Weights of a small GPT-style language model, trained from scratch on English Wikipedia.
Size: 13 layers, width 160, 5 heads of 32, vocabulary 8192, 6.67M parameters.
Architecture: learned and rotary positions, no biases in attention or MLP, untied embeddings, attention and MLP in parallel.
Training: a variant of Adam for these matrices, 202M tokens, 6174 steps.
MLP neurons of a small language model. Each row is named by its layer, matrix (up: input weights) and neuron, and shows model dimensions 16-143. Each number is 128 + 32 x the weight over its row's rms, rounded and kept within 0 to 255.
A block is one neuron, or neurons of one layer that tend to fire together. After each block is what it responds to, as a language model described it from the Wikipedia text at the highest values.

L2.up24 [145  47  55 108 129 113 135 116 162 145 149  78 163 115  98 141 159 153 178 138 117 108 102 158 163  88 116 156 129 126 180 126 102 136  93  98  76 125 121 156 106 115 114 147 144 131 130 141 146 164  74  94  83 143 154 121 125 144 189 134 121 120 179 114 136 115 121 117 186  79 112 104 160 154 146  85 145 157 126 112 140 121 152  70 108 146  95  97 144 123 118 109 160 173 141 181 136 126 123 141 100  71 152  99 203 145  97 164 141 165 135 178 179 133 150  90 138 166 159 157 160 153 107 112 146 163 122 127]
L2.up313 [132  79  95 144 123  73 139 127 135 115 144  82 126  59 139 110 174 157 174 181 137 129 116 123 165 100 156 168 137 149 123  97 130 116 153 133 112 124 173 123 157 124 181 142 162 159 128 183 121 156 140 107 101 119  93 115 132 100 128 130  86 103 167 115 109 136  83 124  83 133  92 155 115 136 124 124 143 130  92  40 101 154 144  89  96 150 101 138 118 113 112  87 187 104 194 131 146 121  94 131 101  97 138 104 130  95  85 137  74 123 135 202 148 100 159 156 103 151 176 102 126 106  78 140 117 171 201 126]
L2.up579 [110 123  79 106 127  79 197 112 168 116 148 118 137 117 106  97 156 164 144 168 132 137 143 124 137  54 148 119 155 180 153 110  98 156 123 164  65  93 132 119 142 177 167 143 116 110 127 177 121 193 139 115 146 113 149 145 130 156 140 133 113  95 146  78 100 160 147 186 168 173 102 115 109 113 179 115 146 121 112  83 114 149 192  55  61 163 115 148 105  98  78 104 119  57 138 111 167 139  54 129 130 108 139 164 147 100 108 187 126 122 113 155 178  97 127 138  81 150 158 154 140 134  89 121 138 139 150 104]
L2.up611 [100 136 106 124 130  99 172 114 109 126 147 124 124 148 155  91 115 133 146 155 103 144  92 157 100  84 195 158 113 149 175 106  81 125  98 195  87 117 106 162 126 116 155 134 136 101 119 202 163 163 196 137 175 121 112 130 110 166 200 106 124  80 132  67 105 125 149 164 198 191 173  94  91  87 183 171 127 147  80 125 162 114 126 103 108 125 102 163 137  84 153 134 134 103 148 103 134 123 103 128 134 138 147 137 117  79 117 191 149 115 127 209 154  83 103 138 123 103 156 139 117 130  90 148 111 120 131  67]
Country, state, region and city names or their demonym stems, such as Malaysia, Russian, Croatia(n) and Chicago, often in sports-record tables or after commas in location lists.

L5.up79 [161  89 109 148 131 139 124 131 183  76 118 109 157 107 112 116 105 144 186 120 216  92 143 108 189 123 130 137  84 158 120 119  90  64 128  95 151 127 164 176 118 115 128 165 157 137  91 159 122 151 165 115 170 136 191 193 151 145 127 151 121 122 133 127 110 158 133 114 129 147 106 109 133  71 114 126 122 111 128  52  73 108 119  37 131 123 134 105 146 162 113 100 147  91 133 125 153  70 124  86 122 119 154 113 109  95 121 171  93 107  84 120 100 152  85 150 123 116 122 195 181 135  74 120 174 147 108  81]
The colon ending a field label in infobox-style lists (Postal code:, Language:, Number:), plus hyphens in markdown table divider rows.

L7.up236 [106 130 158 133 109  97 138  92 147 168 148 142 166 123 120 139 131 109 121 138 138 129 144 117 149 143 155  20  67 128 114 117  97 124 109 197 143 135 139 150  87  82 155  72  90  87 105 133 193 146 131 129 123 123 166 103 117 115 169 152  67  80 139 176 131  52 131 144  99 173 112 136 173 134  89 103  97 154 147 107  54  98 130  65 114  75 112 145 145  82 131 200 152  99 186 171 160 157 126 134  82 166 168 137 179 181 131 108 158 127  70 186 141 143 205 156 168 140 101 169 167 125 127 142 126 100 143 164]
L7.up260 [123  96  61 109 114 108  86 102  88 113 189 162 116 112  92  62 151 111 173 159 133 176 194 197 152  87 170 110 145 151 151 143 137  95 140  75 155 104 126 161  73 117 128 127 118 146 164 123 100  93  82 117  50 135  63 180 159 154 105 177 146 147  98 139 129 151 101 131 115 157 136 140 181 133 164 125 155 177 143 125 113 142 141  74 142 136 161 104 104 106 114 143  88 124 150 125 160 155 168  96 159 107 114 120 175 141 137 143 166 163  89 162 153 145 136 145 174 132 162 152 162 149  59 139 158  89 149 123]
L7.up287 [130 127 134 106 138 172 171 132  83 130  87 108 137 148 117 162 113  84 179 171 180 185 166 114 154 143 125 141 164  99 159 106 129  71 132 118 164 153 146 121 104 100 216 140 130  98 151 109 145 172 102  98 135  96 128 195 124 177  97 131  75 101 128 100 116 137  73 135 117 163 176 137 129 176 103 131 115 182  70 142  84 110 104 149 126  95 156  79  60 102 143 123  96 101 147 176 198 109 136 154 170  88 112 108 168 156 131 159 147 145  74 149 123  54 165 150 116 167 152 150 124 144 108 175 171  81  76 135]
L7.up612 [136 111 114 119  92 137  87 192  97 115 142 111 105 137  63 145 113 106 173 125 145 151 140 156 124  76 120  72 129 147 153  88 103 118 140 183 200 135  82 179  46  82 162 101 104  84 140 120 126 162  56 158 150 140 137 127 100  97 143 177 113 144 117 120  75 100 150 131 149 163 107 144 145 144 144 158 140 180  93  98 157 137 124 117 134 129  44  97 121  90 162 219  91  52 132 125 170 150  81  95 122 113 133 160 170 139  67 159 134 162 153 126 103 114 138 166 139 140 154 109 143 162 140 146 142  80 142 115]
Nouns or final word pieces naming a person's role, job or position, often after "was a" or a title, such as delegate, statistician, teacher, member; also some section-heading tokens.

L2.up138 [173 116 157 117  85 162 104  98 178 100 120  98 187 116 139  84 149 166 170 106  78 170 188 168 175  79 129 124  75 167  83 152  96 107 142 179 109 127 145 127 146 112 219 133  96 107 119 148 176 141 133 145 126 141  96 105 146  95 118 117  96  99 152 125 110 146 133 169 135 109  63 155 132 133 162 190  98 181 118  97  73 164 177 129 122  98 132 109 104  70 148 144 120 111 146 117 162  74  72 152 184 117  51  97 142 140 122 100 190 182 106 163  71 147 135 149 102 162 132 161 131 130  87  91 144 154 100 112]
L2.up224 [ 94 137 201  88 150 150 123 144 151 126 135 129 175  76  99  87 183 167 132 142 163  34 153 147 165  78 165 130  87 151 116  98 151 106 134  91 139 164 146  82  70 104 114 159 133 106 103 168 192  86 123 153 120  82 156 107  89 131 126 108 150 158 153 168 100 108 132 111 150 185 171 131 191 165 181 205 130 176 122  87 126 116  99  93 169 108 165  95  88  95 112 133 164 142 119 181 122 133  62 126 116 131 125 109  98 164 143 154 107 152  96 138 104 151 129 149 141 154 119 113 108 138 130 129 149 154  57 109]
L2.up281 [153 100 156 140  57 132 104 152 165 166 136 130 134 116 178 118 190 142 137 165 106 151 135 117 216 104 127 133 123 169  78 169 103 111 149  88 125 121 199 120 101  70 163 102  65 175 108 126 188 110 128 137  63 175 150  67 111 134 167 214 100 143 124 114 104 105  97 135 182 137 104 137 156 107  91  95 105  99 130  91 108 126 112 119 167 167  75 105 138 114 126 138 149 132  92  80  89 111 127  96 139  95 113 107 153 145  91  99 184 169 133 124 140 194 131 163 148 152 120 132 102 174 102 110 138  96 124 145]
L2.up612 [153  92 159 102 103 155  93 134 102 123 110 100 122 124  90 103 182 105 126 180 161  84 175 161 143 112 129 135 112 250 141 147  99 112 138 129 139  79 155 115  60 113 144 135 103 165  92 105 175  84 100 138  73 201 157 151 161 141 149 154  96 124 123 153  81 147 118 138 163 129  88 135 161 158 142 169 147  80 137  76 115 111  83  99 117  56  54  93 132  74 200 154 196 174 144 121 119 103 136 147 182  82 148  96 119 189  91  95 158 158 133 120 163 148 135 156 121 117 136 128 109 126 133  98 107 104 155 110]
Nouns naming a person's role or a first name, usually just before a full name, such as composer, President, John, with members, winners and businessman also seen, in lists, tables and credits.

L5.up224 [217  99 205 132 141 130 230 156 116 180 103 105 134 177 120 112 134 117 143 132  99 222 124  95 141 122 111  88  84 103 106 130 116 119 125 147 123  88 159 131 147  87 156 140 119 100 141 136  85 138 128 143  89 146  82  83 218 180  94 119 110  85  92 137 132 162 189 125 128 108 133 132 142  93  84  63 126  85 112 154 128 175 109  96  99 113 111 157 154 145 194 154 141 116 125 103  89 168 134 131 145 138 114 160 134 156  80 113 142  85 168 128 145 104 200 142 118 143 115 115 132 145  99 157 150 101 136 111]
Punctuation and prepositions inside biographical and institutional facts, such as the comma after a birth day, in after based or born, and of after University.

L5.up423 [133  96 136  99 152 135 120  99 137 117 134  99 195 151 148 195 213  79 139 142 128 114  73 171  85  83 123  56  38 134 116 105 135 106 215 177 182 104 149 142  97 141 176  98 146 108 126 129 144 142 164 172 154 188 126 120 129 127 102 169 106  89 118 140 150 141 122 161 159  93  45 153 147  93 126 125 119 115  70 126  68 184 107 147 140  81  87 132 151 122 139 174 173 159 116 144 151 114 100 122 117  96 144 139 100 179 102 120 147 173  73 156 138 126 133 155 136 190 146 128 137 157 120 114 165 144 171 156]
Tokens in biographies just before or inside a person's role or title, e.g. "served as", "attorn|ey", "Attorney General", "(" before "born".

L2.up258 [106 102  74 151 154 132 203 177 135  72 110 114 161 126 168 124  89 142 150  95  94 102  71 107 111  88 187 100  50 107 150  91 103  94  91 153 124  86 133 153 160 115 167 137  80  89 119 140 158 142 137 135  68  83 134 140 163 170 133 159  76 130 192  84  93  78 153 138 120 105 122 166 142 104 110 108  83 158  36 132 169 157 122  77 146 136 204 117  74 116 130 144 151 116 171 114 109 140  90 175  83 152 114 165 161 113  93 120 145 117 165 187  71 108 207  94 157 152 162  97 146 139 133 144 149 159 185 132]
L2.up318 [182 143  44  91 113 122 192 131 126 124 126 129 161 135 105 132 115 119 136 158 158 178  88  57 144 121 125 104  74 144 106 138 148  96 156 119 117 116 177  85 154  52 175 151 111 112 156 107 144 158 123 120 145  95 109 100 121 114 115 136  84 120 104 132 101  57  85 157 184  91 146 151 148 130 111  97 145 124 108 142 194 174 133 144 129 194 137 128  95  96 122 170 162 137 183  98 197 156  41 137 171 134 120 175 134 183 142 176  64 132 123 131  87 117 200 136  88 115 141 142 117 138  86 140 118 114 108  90]
L2.up393 [195 131 140 121 114 159 145 149 101 105  97 117 162 169 102 175  97 103 155 124 130 136  72 115  97  91 104  82 126 169 114 168 108  58 140 108  87  99 142 140 161  77 141 116  96 112  99 142 153 135 129 125  88 160 146 102 118 121 113 180 150 116 130 127 118 123 143 102 131 128 109 134 104  91 143  94 132 106 122 160  67 110  81 105 130 176 104 149 157 136 173  94 193 117 188 137 131 158 125 183 184 191 143 126 146 126 107 202 120 204 154 120  56 163 134 125  99 159 167 146 139 143 105 131 144 139 166  96]
L2.up511 [174  82 149 139 146 125 160 118  76 129 105 121 240 144  92 104 126 152 173 142 186 124 103  81 163 128 126 122 110 119 111  98  84  52 140 110 132  98 129 127 136 158 116 189 107 169 104 136 142 125 124 170 128 153 153 131 164 116  52 121 163 152 107 109 125 126 134 152 107 106 136 151 134  35 136 124 139 115  74  77 110 197 132 102 115 144 102 101 123 172 165 138 178 140 186 153 136 155  59 131 160 138  72 140  96 120 100 104 128 162 181 121 119 125 159 133 178 186 161 161 164 117  73 104 136 103 113 103]
The word "of" inside proper names of institutions, mainly "University of" (Miami, Ghana), also "Republic of", "Academy of"; weaker on "=" in wiki heading markers and on table pipes.

L7.up30 [125 140  92 116 108  96  99 160 113 110 162 140 144 129 121 111 158 154 140 154 172 158 123 106 134 120 190 177 105 122 205 168 172 172 100 140  60 119 129 106 129 119 113 154 103  47 105 201 126 143 109 150 163 113 139 144 186 165 173 124 116  97 143  79  97  91  88  99 171 109 137 117 108 170 172 139 175 171  99 137 111 116 138 110 142 135  87 117  80 120 114 130 134 159  92 140 114 144 126 153 140 116  49 159 210 157 155 131 113 115 110 193 113 123  90 101 126 145 133 236 121 137 124 121 149  75  58  90]
L7.up230 [159 113 133  81  79 131 126 130 121 132 162  79 130  73 162 179 128 187 143 129 129 151 122  57 203  81 167 162 169 105 228 154 139 152 145 161 149 119 112 126 103  74 164 104 146  91  78 121  94 195  94 184 157 113 152  64 123 153 129 145 115 142 138  88 137 154 121 144  99 190 165 109 129 128  92 107 148 113 121 148  87 183  83 157 160 128 106  41 142  80 139 156 141 155 126 163  94 105 157 112 206 104 111 104 118 146  47 124 119 154  85 115 169 110 108 113 163 109 148 136 126 127 129 113 171  55 156 103]
L7.up304 [164  98 102  82 138 121 125 108 116 116 143  92 158  96 140 108 125 157 140 177 155 222 102  67 169 132 174 141 102 119 157 113 142  99  63 168  29 116 185 140 147 188 112 176 137 151 154 146 102 101 135 103 105 173 159 108 130 226 167 104  85 102 120 151 145 166 136 106 176 116 119 162 134 152  91  91 174 129  87  58 163 177 100  89 143 128 153  86 121 151 130 125 108  93 126 145 126  99 130 137 178  95 103 147 126 103  89 106 113 159 142 114  97 132 156 156 105 133 166 128 154 142 106 139 174  92 121  71]
L7.up332 [129  92  99 119  63 144 133 122 134 118 139  34 144 138 110 132 130 166 145 182 220 139 171 119 120 159 165 180  94 134 147 132 139  94 146 173 128  47 133 130 165  90 137 194 109 131 156 191 137 189 112 131 159 165 135 125 121 147 142 135 118 141 132 131 151 108  86 108 137  85 102 133 162 121 115 102 122 150 130 156 135 110  67 131 158  80  91  87  67 142  86 155 163 164 157 159 187 111 154 125 136 120  88 128 138 160 139 148 140 127 104 169 191  80 172 148 130 143 113 166  89 157 117 167 166 127  93 101]
Suffix tokens right after a noun, mainly possessive 's and plural s (master's, People's Republic, judges), plus field-label colons, "of", and "(" in tables and infoboxes.